config = dict(
    num_key_value_heads=1,
    init_std_down=0.0,
    warmup_steps=456,
    max_steps=9408,
)
MLP neurons of a small language model. Each row is named by its layer, matrix (gate and up: input weights; down: output weights) and neuron, and shows model dimensions 32-223. Each number is 500 + 25 x the weight over its row's rms, rounded and kept within 0 to 999. Numbers have three digits each. A neuron's up and down rows have the sign that makes its largest values positive.
Before each neuron's rows, "raises" lists the tokens whose logits its output raises most directly, leaving later layers aside.

raises: "in ", "and ", "with ", "on ", "of "
L6.gate723:492491516521509510484503452527543538507542524444524465497480486509486495454479526482478505484450511509508516490516453526496524497480513485475524516501497444506508478525505543509531546464495527504488494483470504502481547526524515475472510472479495506495498533504536506473471516494527487538489466531444471508528530523547520504518514503509508500562521494493465464488475476518532496485525544469504521483482518505501512508514500549467508450494512480545495495515509498477529562499486501531530537499510497483465489491512459493478490476468490524523491529531448511530468508477506534448
L6.up723:507468494512502528535483475518489490514502533482498525515443542496505529506519479467510487481526489488514517523482480477462480444499560528488472502504506503499527513474505519500495530491527470463472486500539500504471517482509511478488476483470486507551502543454526495481524540469504523509472492475482470483529577510497492505510492496453500500519478450492455506519447478546519492472513521481497506493466485492495506501534512471508515492487513483496538462515515476489539485519460455540512519498457506445492495483485483510532485484522453524498478455499476511465497539544506502486
L6.down723:483494502511487510506479541491497488511486482515506452509537506496491470506488498504532490519525488506508476491499468491533480496509502504504489492469509545492517491486468471475479527509538471472491495525507494460485500481522508476539473516511505483471493476521495464509482496538501488518484521489503501519475469479485475510496471498482485484476490483514490510506543501468498484480466463524482485525481494553484471504512502505528534489462471484491513471536483505533481460493502487472446499517491495487542487495483500483501516524498521471463512468473498500496495479453483446522

raises: "a ", "another ", "an ", "their ", "its "
L7.gate218:491479465513479501496524546546505480521527460561498540495497520505542491470485483494525494529503516464474498455428481486477500505483499484502542501523513538483488515491496460517493489522511477504500541482470489493533491486464507461508503490518510516491481509553490539566520505523529512530507461490512513476481505486515471505509491518488514498481464474474489493543468457519469471470501459478530486478501496482493508498512529521514488560496520538459533467466446493488501497537508508452443512459489491507491554507463514552464522501486497481501523519475477523486497508515455472492
L7.up218:481554481497466475517481531515515487498549475529504506464510522516521494533467442480473496508504473497501499518467504505471522493528456482477532526508504500487439524507518488494487492538501471474505497499498473450490541493518509470541513489482504462569477509502494512506501475490505504531473497498505521495492473498493449484498490475522527492493482471500519493488521491456508490487510536498526509520512496491490488510529511496523487507530498477460501489547476493485534514503515452510463501490474466526544505520507499513472447531490506454499535481525499518498484514506522488492
L7.down218:477514526483480511504473526503527514489461503531447508532463515521529498521445510479500474528523519529543514492545498545527488525480537506496519554515498459485519506499497526509476513506503549495533494487489506512488506542490495461494487484490496510451497533499497546494513473515487516547462480506483470501480531494527476490477433521509519549506516553486494478516527506510493497518504554484500505501519460476458474454466525481476524521545483553491482495478491465469545485516518523477488488539543490521488492564509439485531473462524544524497531524528443485489497527473516516485

raises: "there ", "he ", "they ", "it ", "she "
L7.gate954:519486473533471477528505519505514478540519447489471479461543474540537557523474497490502510530487460470468477522490555496473533475503493467559498501509513514514490496488484507488513462483486475523512482492483453532490502462514453465507518499551523476476499493480459480529490476520464501475503500497505501531477509530478476498471464550510489477494456507503562508466474484487459527487494522501526490480492461497543472550512516496517538489438502486504527484523519494529466540484484502471454522504530524498509507517548482468497450510504500483506537523506467492504491490525477518518
L7.up954:490491479506460453511528542492505466525510473507515501500524475468484562481514451455492501515505508452471503516491487461517500468460520519459487496513513539516493509452476485476474450486504499529568506515503513548538507542537454488524458501544478504509478523517495439540503499515477499494491514523468513518493500506513430521506505524504497522485503475488541553475483482528472551511504484499513496560462531503493531527497512491529508480468548465519508482512523488510488534512457473530484518505489489470520509549537482498484452468505541491503507532480482466560490506548504483504
L7.down954:489506527482510527480502497500488510542549488492436493508513491500563486511511501508498576522480511525517479520490502483489466483567483497465493497508516509506526513469542475579529517487553505496490507501516522474504523487506494481480537492530555523502481489469498507502501505524497457493520490488501482494478475509513493508538479487493505482475487514541466529513472524456490482497535542539529489488504495474464519534532504481499492484492507507474499517501497492504459501489509511476482507456467466490523507561530493492481495493512475461498535451477508486471488470567500524506

raises: ".", "\n", ". ", "\n\n", ", "
L3.gate944:470502450496497498524471527525490495493465548503501454494494503475517479513498477490463517536522486494530502481448432490544527440504536488485542516468461553493526476459475503487506526495495509565493528491494559543489474468484518495494517517493490471465477504465446465503506492500515494494503504514524499432438472469495504485514511493527535477533507521494492488537462452479518490515481465500513506499515478553518489523516496505528493511547531516469491529500496492499520526541493524501540505547513510454477484534518465512496476510518519498516502481466472513497508532424535575505
L3.up944:459506476512488509488522510475497484473455526505477501519481493499540484528540478468554448524521533486480513528503470497536503516528492509478497532458471506511526500507510495482497474513503501522469553501495492535478492499502528458526493499477484485455483488491478467525513492495509513471492509434512543541516493468515477543501484510523516498521513501500466529533495490476522509523458473516486468484505502567503456459514507519533476479555538496476503500479491501509535509520470481521552506521504576525466483546557445518520474465526479520483518478474495500514466531437455534515
L3.down944:499486512507523507516522510471485506532447480484503552537480484548528537512508473550522475530496497494506506545548488526493485505510505492489492482496486504501489524494460500547454481471495514433499501528505468480503517479491519534495493492510507548498492515523512507485517526471461515537435491457522524545518474528502506541471487511462493545440525501518487503473549531519518509503476502499528440498486473472457514458503508533525505515514504500494483474526547530477497466525466452487523503483490550547538507470493521481493541486497490529469476518525509500500509480551469479516

raises: "he ", "about ", "that ", "she ", "that"
L7.gate542:504541491508498518535507496558492499509492516498468489469485498511532530507503495509524504473440527492504508538470520521551515483515511473495505479505498489479471519482450517518506552490486459523470516477501451505516501485554545521475513533524477497486454480515522527479517460525501521503459509513502498471503487507491478497514465508488508511434520490489535495490490505498509551501476489505491507491452443513473489552535515446534494531481497466508501527513444516468539488508476518517549532476492464497460521521509477525523468492495451541469520521518514477508456537495531521490
L7.up542:501484459475507479543489469485551480504540450499498489466524511511512525541456515533488525554507461500499486519480506507491528507538512473519493547499493454510506483473517486504465548536510492485523536542488474491514488517525484519494521529480485500530525510501449547539526465536504459468523551518514497497488458552519519527510487492516535499472491490526532484497535504486486527548489497506525459476476486507515488530476504450547520489511494471489519482490477536506518502501526497499485519470500511463442492543512494534515469502497484534510511507487519538509530526513526440511
L7.down542:516481472511512470534498498503502473578475506489504466467483500521519528537534523499516492501473538488490435511487508554504525436454497532512478474537509491550542487504531469547508453512519545471494433536495499484493517542495480495505507501482540480514507473481476521525507529475520461528516522509527479524485518502515475540448465472467546487450511500495485541531487531511510471500510504518515527521503485502457471505486521549520495511530489510498506513486478476463519500480537488468453533490513506486554492500472523473501463472509540528488535467515507544504490516576524477487

raises: "and ", "of ", "with ", "is ", "("
L7.gate1279:537494507467473498450519441462517504496466553491514487463482486512472518500491518477456531465482512522542491491527483548499483515509492515533504544472469506512501504493512541554516510506511474476504509476512480457510473490514493490474505536497463472550515526463523525524474497510485479462507479503483504503552517512485581503508511478522494506532505471496521513501469508523482496536513511517535516494497532468519550495529521531500513523520516499482471526477532505477519507528473490495521500491465503487470503479549510491494489487501459547508494530488449529494478529504464541492
L7.up1279:501490520515518479496470473506504539486480513481526510512487509555477488508480506484503484495474465542486489512507492537496490446517521522510484462492491464481496509472503528512482514493482495494497498462550515504474500521491450497503470503477509450541478482486501486514546574495491540533476464495524483492516550541481525522516491466496526531496511475475479526516540493513508514473488504501514471486528470507531508506493463473458495483509486484494493448479503542449508518486520460497531567512496454514518463476520541539524516481513508537541502517470485505490522539512523516517
L7.down1279:482512517498507509483487512536510515522535494510506488517512522473499473511507484539546460488520505512504474478494538472484504485486450484490492521449501539503466468510487500479508494497488505545498507512531482479488479491450529496507522504478486520491490497516485503483470512529481480486496503519512486517493520511495473468497533533508521457467467513509502468488482503460510481515504497508496524497487513498505469495529515521515523512525507481495485553506470480505504465482543511466515489513507521477518527528531489488504501499511493465477479520544506507475523494497508495514

raises: "according ", "they ", "we ", "there ", "municipality "
L3.gate599:511449497521496464512517488496488509437460514498538462478532489519490483501495472499519506494471556496511481496522479470510436490490483480523517502508517506537500500500484504508492500478503513474508537540521498491531506450555461445537477485497483522507508516529513530521499526487526472530472488524470489495460468526517515503546501534517477472497519521519528485532567541548473488489437513528521485485476514479534480521470508505523485503483513478516541526487479491514457528529480492499552477461444529505485507513505481486539466513502515535524463467511505502495517520459496522489
L3.up599:544480488523484486533471528506522493498498535469515519506518515508510518521492478477514493509448499533480554455532506521538462448479500514515489505491538506537480509450456520538457507528483526508521495507488490509485492504517508501495533519474497481496472529497487501507523481482519501479519495495467477509490463506513514523524457519492520516524499528513574455493500541467493514501490516482523497495520471526527495496527473437473483520465510485488515505505497537493458482523493500457499536483473501506501501494465518500543524477487517523481485485449516523531480519521499513466
L3.down599:505501470509487471524475505512477466492483494486503517454474504493528507512510480472517507501481478492531472514549531511500467502506511517494516534534486534489470545468505473509459506467533520530506533504469505558505481532485499520539555491505509475512516485490489519486502494523508463517517493510541478524484498519521493487484480469468538501493461554500535486488524486504475495514483495503528505498499478480481523525493501535509472503511515487490477519551554459507446486481523436508495481500521449482532477480474538518504468467480465477453542455475477441487482504460503501499

raises: "= ", "Studio ", "Personal ", "Identi", "History"
L3.gate885:467451494465474536487521521459487497519556485540502512493526488452485485479510517518506485498512457504484484461462507550566469520528511509477487466490497533511487485546475516527509526513502515528519516516505504505520488514534549465510501497493519477479491479451459499468532552482499456451508507522468478495471495488485493506534512501495484480503482448545472506436482480484439497469529539504501544483470503517507535510509467511484496510494491503559528522480485496478480489458507497517501530511494472492516525537484513472511493499548486522507495495482490518458557517545500512484
L3.up885:453453526491501518487550486510479525513536498506522505506521519474516499538471514517500486500498487502494470476485516518560463501499528501462525434528504537512531489572505513503499542507504522482547521462495521499530510495503520467521506505513480456501526483459485469474529488510494441475491503535456451491485505480489474489538536518501499474500500494507483501454530486487459490440502543495506512481506534523493526500500445463484479557484495460547497502528487500457453501502458516478519524489479494485498534514479520473496460502513494517492488470487511510484520512535524479500
L3.down885:483532493502516493467531468477493511511507480496520520503500469489475489482492504543495518446502487487516499497476501528546456553472494565503505482456484477528477514543441474520499522513500473510537508501497505464527482470541496473485485506517497507459514512509465510504487494500525446489507513476453522535500492474499520512560495523513524521488506518503540499474489501499506529492495521533518505479518518484478506462494497490537512527520524509530549501544498528486507495534483470512511500466502501467524516480481512506522478479534513499559514557475508471518513514498491483487

raises: "' ", ", ", "===", "\n", "'"
L6.gate818:513548494453490517475515516511500520506526496487533472478541516505449498517479520509502547535479515473470498526484484513495509503506452516512523520515469531509484486515458460502498474498458480504546486514499515488506481529505486490479495498525497484473483515539517508494483502482481492501487477495498525522488496554515523500532515491484494518510517500513504504503471554459500516533481460525570475492480509443513502476493488546511523502540466487497544529512469523490509500446524498500492507489509484458430549499506508530529519483468516485451452548473499506532504502479529512522
L6.up818:531500498464512502505518471477519522475495452479533501505550501467485523521484534521463570505515466529507504496487505509493485532517484517528536512474518487534487477497463492472519481520469488493548487528470516493573525496510473509490488489479515501470490484535483491511529488484549487562508499539487511499515507486562510498504487494459497493497506523525521520488496525486485478553543520492521481536463523481467508518486513521496461532522539497496497484533543539495478496484470468532513513502520448475486509476498493537482493475487500505481449487464475494508497494528556530480
L6.down818:518495524482508484522492493483511486531496469498468562505537516529480495503504511477524521492468490551467460503519532505503518515523491467522476506538529463529480528503447491520482511507499488477508474535499493479495525533493532515507481514515493516504491514503540513503501484494533512529526494527486507528514501496509502498515489490464485565517507498510506498519493527524491504548458503517509454512512502491467494501493507525505500539506515469520502492537545492471510474494513501510510497487492500508503476491467502532486487511473525485496508526523490456475478483503482511480

raises: "the ", "his ", "a ", "any ", "an "
L3.gate1144:476517522469524537494516501458493532503476531521508427491497494531520476520519507517474499523441487486496506502495515530511510566483517524474508479470503485507459475465492470505514530544518541463477545493475484486516499491522527539472489506534537549457498520537486520443482516513476457487521504482523501556484520500489477457494484494456557509480514523531507453499492523520514527576510471514528499493524516480520485484495515502522532488530519496487519523475500515487519479474490526474513531506545503507520513519478504483504506534482475499504545494477536532500486510487501476540
L3.up1144:509498538471504526496508522501492537470507491472511490514554523488480487511481485486489550487489518530495496489538539480530487501519482503523569481483504486498499483538505482487516540545518495509486505471523530490513497545517529529503570445524507532486474466538493545435482462514530455532473512521498499484519516506503505474465474471502487529525476464511492504502477484492489516508514512502511526467485530529518468558518492485484495467517481494493487525498473505494490474507527553489522508478528516479486520525510503516485512463478470481497527503536514506497485525514538462498
L3.down1144:516516523464526508520512493489507486486458482458497477497503511505481484511491515473527529473471502500491496491530523487517513526481488497511505457434432447519512512525506523490505491461514514485488498466504490466446502497528494489462496491499509528480503543524476525449494479521509524486508500522486490546496572510483490493477444497459458537503493507510524464529512477507481514505504498488503510510520535499497518529506510514518489504547509520488511503484493516479472478474491476504511506536490513492484414508518436500494524503491494549475513484544553517500505544449458497491

raises: "a ", "the ", "an ", "one ", "some "
L3.gate179:468479535506467569476490473532514484490466521534505499521554500513515479549459489494555497489480484472533528508525495475531500484500468507531513518494489516525542502474538501539551497490448511531496542463460524489494494493481489473513479484493482497519504502536463515492486490496546510514499537497516493502462472529504504495470527505522535502499478465499523503464536478538528452476506485517470471512496535504521459505503535521535471545536491532550557534508507454539499485514495522480456494494490510504489506517502489463541527507453488513518434472541500543530526490504564486501
L3.up179:467521483529498536469516493536549480503514512522486502531461486539488465512450500549518526528526503493501520509514502484465517501518504526480472532515473498511526483469529546495536496465476512494533535477483522493530505549484464481493508496493439473487532507501497531508495495490550528464484485467481520489523482513515526461518536523527512451503485474484497511477565533521486516513508512523488482520500494500479493484457503489520469497509523520504513507520467504455505521517431480495462473477506465461488507460487478450552509498455468439512451503481508512564534551521530532492
L3.down179:550495471504518485510475474495482509474501510529510488544463495496492490475511482489520491476505540467468483475512508505492511457501522525507513504384508479478487450504492522464491512488496501465521526494518484504471505452529468482504473499502496519480497477474479512506519448502510474492480477455547514524535512502493538546501497517496474509531533457512538465504519504473519518523458496481509464489497502498524539467487512519495496475519456523503444479475499490507513499505485502550473494500503492560473504521506532502510492470484486500503500521484541515464490473473512523498

raises: "others", "its ", "other ", "others ", "current "
L3.gate1249:496483493486542471468522477489482506461533487490524475480484512548470502478512541511507529529534479517520482480470470519504523469492505535485491503499541486525546516503504532454499526503515521477441504497479554491494503523530509469503547513435478512509534462462495513523533543501507526492518488489508500495454525509460499501559474500435511497468471502519485510486531516528453488456438535503515519483462477525503483479469500456471486486524461503502466486465522495536461535494529497497493484514476507480508518531555494491475493501541495521511482458484502500518519468516505486484
L3.up1249:515482537523513491490509479542492515537534461498466508541479465544517542532460509478474488464500522521498516501513512486487516497528513497525532492521501491530498519521514537526520491526489466474525475531524500473457520512457500483480467547513508476511508483484492505529498458502500536456430499487484535479470541510477522534482514483504471531540503526496501518518500492497482495505485548518496505528504518489517486538502470492537491530535527516509523523509515538520503484527450509500488482475492496517517520503515467525494448453497481472494455550501501516500460494515524516460
L3.down1249:507542497506481513470487522495523494533465519491489494474487484496509467514503537482528531507441482493524465503509489538516482485513507492531480516504528478478488492456477538480515501517491512455506509471495522475442542488494461494477508481475511541485512552502476494504551482539491511502490504498535437480542539470512496487494509529504483473519502496521544502494461513539550516448466500458523502526491503482539505537529517497498465492492498507509488487462540528475495542492512499527517543520490578516541486518486467486481494476495496556567477480516513479491508493550478500528

raises: "and ", "in ", "(", "with ", "of "
L3.gate1030:553521492501521524468516489528528555511519501535489466517582472466505495525538521528498509500528499470483504474477475530520550472510470517512497508513497546486521477503480477493486505517429451487460498455516523468545511471509536483472551463504448488495514489519529510468512505516533485478491504532508498455506499499492529472461538490495457503517515488467521480497504498446534491478495459501535495492456502500480498515488468468494526481495526525470487489498479477490465496516526521462498522466511457455488533526501512489510519503460520445463546485536466525495496494529502483479
L3.up1030:489487511539512521482525522535526463501479498497449454517487498465496478554482526494521465503490476494486531489520512482479553516520481519486461515503510523529552508514509478509478500506473481461513483485516522456509495477501486462514539470495442472449486507525490518479514504514517551457504517502492502508503465540497495511484492515491498450482536484516468517496547513457539474455466462511485501496499497533482485489492493489497496479473502527475486473514487463514462483491514557458515485531524495498497483510526463454491510506491467476465536489498527530520493485551455469486
L3.down1030:477480503478484477522463505517511478461505470490485514478494506502519514510445492495539487481495493486489480528519540475503485480480496519484525474568492517515494517485496451478496458480517507491526470556507466511530478507467494491536470501508518472492478467500487511496532474525477533512519528523523513544517470501523509515514500492517484451448474509510505499531522518533495531526490504499457504497476487519506512516513545531497503485492476488496498493490500511491522470512490500450483484459525485526546480494511479501509495490516484478512471487482541470530543481524449488555

raises: "However", "It ", "These ", "This ", "They "
L3.gate735:509511509484544476474495511490513565545526567501482496455519449453475530520504496547485556489468564490492486469474476522463499549500450499515533530482499486461512507515465512527540509549479478517470485520516487517487512486496522483460504514472470533487473498471527508511465520468560480469538448524504504488484479518468536463465506488506495515509490501446491507465466513487484480526514509496510523446521477478497488507520499493506542519534513481494526507476434521518511488485531471508502476484500510497478539482494522501501495517504463478476518516489462499502479524511535515476
L3.up735:486449508471519502451450492472476538496516542474481495459510480459524524503474514543504520471502527490519449502502429491493501533524490492522519534518506471497487506532488515558505500523484456511477481517486505513529522501521503458488524478456500527522497502472513506521488523462542492528531474520550529498504508522505514494484529492472473475533486498489497550420480505485520516540477498507491540475493472437482505504544477512479517519481502428511506515518493503524500521516508451494502471500500535461491495450444509514517480506514481475502501509497465496512446538548490544451
L3.down735:483496475476512511494495499491502506533513492501473489487525513469538500497503497518496522498506488524520499525513512520478477514510485470489506529423484486504487529521466510526522496505501510500455500488500473492495505468477512496488528490490527511500490494476500489501494505479517483506469498489541499542487490530486497502524518509491490519491493500512507516473481491505491520506499525509507517485524503469495487510516518498504491499505523499515500478518506499493463468491495495487504495477489526479495491507511494495475494510515491478500508511502485490512493479524488524476

raises: "Its ", "This ", "These ", "However", "It "
L3.gate489:525500473458520488535486498552451520493478532503504482471546514514494522541508505508469511514520528450454499494552455463487494506510551508481496470502494518488494517521509493533516495505452496501498490486500475465488514485499454450445511466472468494497462453478514507501504559485541501549573493511498501505432526464516518487498506478543446569482488481465532527491482527469541486498518479505491497485488459483495483500487488499493533504487508437472527475478517472503532502486457516479445510479503504472500509486482505496518527513499495485500532523471458545454481500523533533490
L3.up489:494515480466531499474483483540488480493481499506497524512499559501527532525518563524522502510470511510498524488461484502540500499505479473460482463499534518478469497495476539516498488534479472493476490545483516538496524513497508486550524448528506509484512439472512537506539488500489531511520474467543454519461512510494519488453498531466474522540495513450534550457468476464540497489487450452495496489505485496535487527515464492485492516488469482513506510521508477528503530527511519486534526523501496485510467513516507486538500507541486487537504513505453473496515475501514540520
L3.down489:516523477476504481509490517491472507532481509498463482465506480456497520494475488508481499490484492460501494523550568511499471513539502443509533512507516454488483497460480514527544486519456499505490495529504478488485500504517472516471507502487501477504491468433475469525536499505505452521449493493515498522509550492513489543480462510522476505492474525518525524488475490504514526454508505493546529478503511481504508540528507479499487503500522451497541515513500497499503499462505500519480525500512508489509501464553479506504515506515457503531487469471473522494478497546480527472

raises: "replacing ", "being ", "coun", "killing ", "having "
L7.gate1020:502512505489529502504518513495531492497484527482503501488498502503473492513492516536532459502470514476492566472474502515494492526513477512507494530478465481477507489521490470542512458512485460545488542474474522501482493519502504505470497507482442517496451522509504534537486525435537488492521486529501532474475466533499522535523529501508485476509492453472489468512486466490527509492470457517503484519522505513522512450464469515487521480467490511529497494439485465515530500500531514461476506497525546488502540494486484538474512492512500496460524492519470527532528547476557495513
L7.up1020:495535557533492512475535502581510481502452502488496507502470520529490464525506560499460512483490487566529506518489508514514509487504536493485448442499508519481572514513493474530537485446518485528495529486486522501520484522514528488465449519509475534513501540498451545473482536517496471542451502476481467511512493472471493507543488505541508491515528513500488471511515453489484520539475466542490508514493490535527485503523507491518530521451507537484490536484462489488490478500490563528526466546476505518512521470501505482525486480509469451507504507490510513493511469469499490511
L7.down1020:504510447469512532517530490491502490443491515517503473489521479530507518456511487459503501505514455496482471464484465483467511551525473476500521490485566505501484514495473480528545513501489490545493559498503512465485499442515509504497527430524527535458504512524535498525478489477546542500493483536500485478509461522492514540491530484495517490465461478480497506533459507514513495494504491524512480485502532515502558496529484501521549514517540444487525484489497483465508475494489471483503493490507487515490526510539549500463481485484540442511489485504490512475535491475543518494

raises: "however", "including ", "which ", "they ", "she "
L3.gate415:489510476570549473493519514520491477528507486453522492478475520463539462497518494497460489508494479494518479536500466499542479501473508499447522452517500497457491542465533515459477489500495507497501500507512488546478478477497458481523493547514510543511522524516446502456481453520540480467499534485522522498542496515494493471500529488459511455505536477478524525470508474522447453531518501537528497505486467462489498469507570479508509474496522502485486498482487493535465490496520505511486496450500505459549459518526500506527466484504519452521497532520506504462468507523537481513
L3.up415:498469543482487487497525526484510527497527502518475547502471506515527554513515533436535485503482511457486523491503505531499502469492498550499534521481503492511505424472490495502512537466536489533519533474549467470492480477546550481513482485511502526493500521486521496552521520524530467531463489486507498491499516521493550477502483548498473508483528445442516502503511529517528479522512488491497526487494517508553500503461485511442476500501513529498504501527508525452525488503503490460501483493502524517464491457502485502537476460524520532536482512466480487550486508490491517489
L3.down415:510459477510501469526501519480454534533559474499472492500494502510496495495521499499508505460458488480468503517488529515486490461495525518471547484455509535547519523509505550464472524409525521543494516501568465508423505468534540464489528477534496518510482490489490463533524478515511448521491544502513492460535496529545524497479529523488500517446488520479512496500501525477480509545469511510544508514505478508458514542488507507479486502499513554550513503498478526496517498481464483533509481486484510488505470524484517516513473534512493482509502451462492504495469497468506499470

raises: "out ", "down ", "into ", "back ", "off "
L6.gate458:553526520514495471473517530556490541516505496527475498525489514489530565502489520550513494520462516525465481486493552526518511438521493534473503526527467492491525492527440470508488458546518468542518479516511510529455500516525526494518503479488481502481474496479525494525552499521477513534477511504507495472507465503493534439493487474499502526480503491483493530501513451495490515511504506508467540500502534468532531514480521478473560508474503495497515494475477492532462497505504533528455502532539499516503511473481501456532489493507502486494538524526504531487530522505494462508
L6.up458:517510511521462505461485565507517535514520498494506465492455506531519523485497515531493519514494528528480515503528508542487461453496524501507490514527502494493528513481464471517530450504527523542476442469453477517458557529522531541471465452496500518487497479479492537511483501506504519498472492515458470505531535543468526471514508541486518491469517486524491475518499462557486515505469516474453498536521475472525492517514493452477505495489478504469493489464499527473469541517473544482440495519549526527489524516477501534535491487549497456486498562485486496547525498493477503500
L6.down458:509548504473476465527504491480488499492451516501480483475456496540463505490510525487516491502480550571483472506516514508484538467514523493464481505519471516523489519473483536500522495487490500512505527487476543509473521534524526496475497506489512490515528510497480525459521477506488535521461520480448495527538527475484436525523540548507486478517562520474481484474509465491432506467479489456448528512516465482510470502487501470518505505510487500514469493522487480481508517515439504537481484528514478522510477539508502554493509488469509518502501536514476496514518525510504486484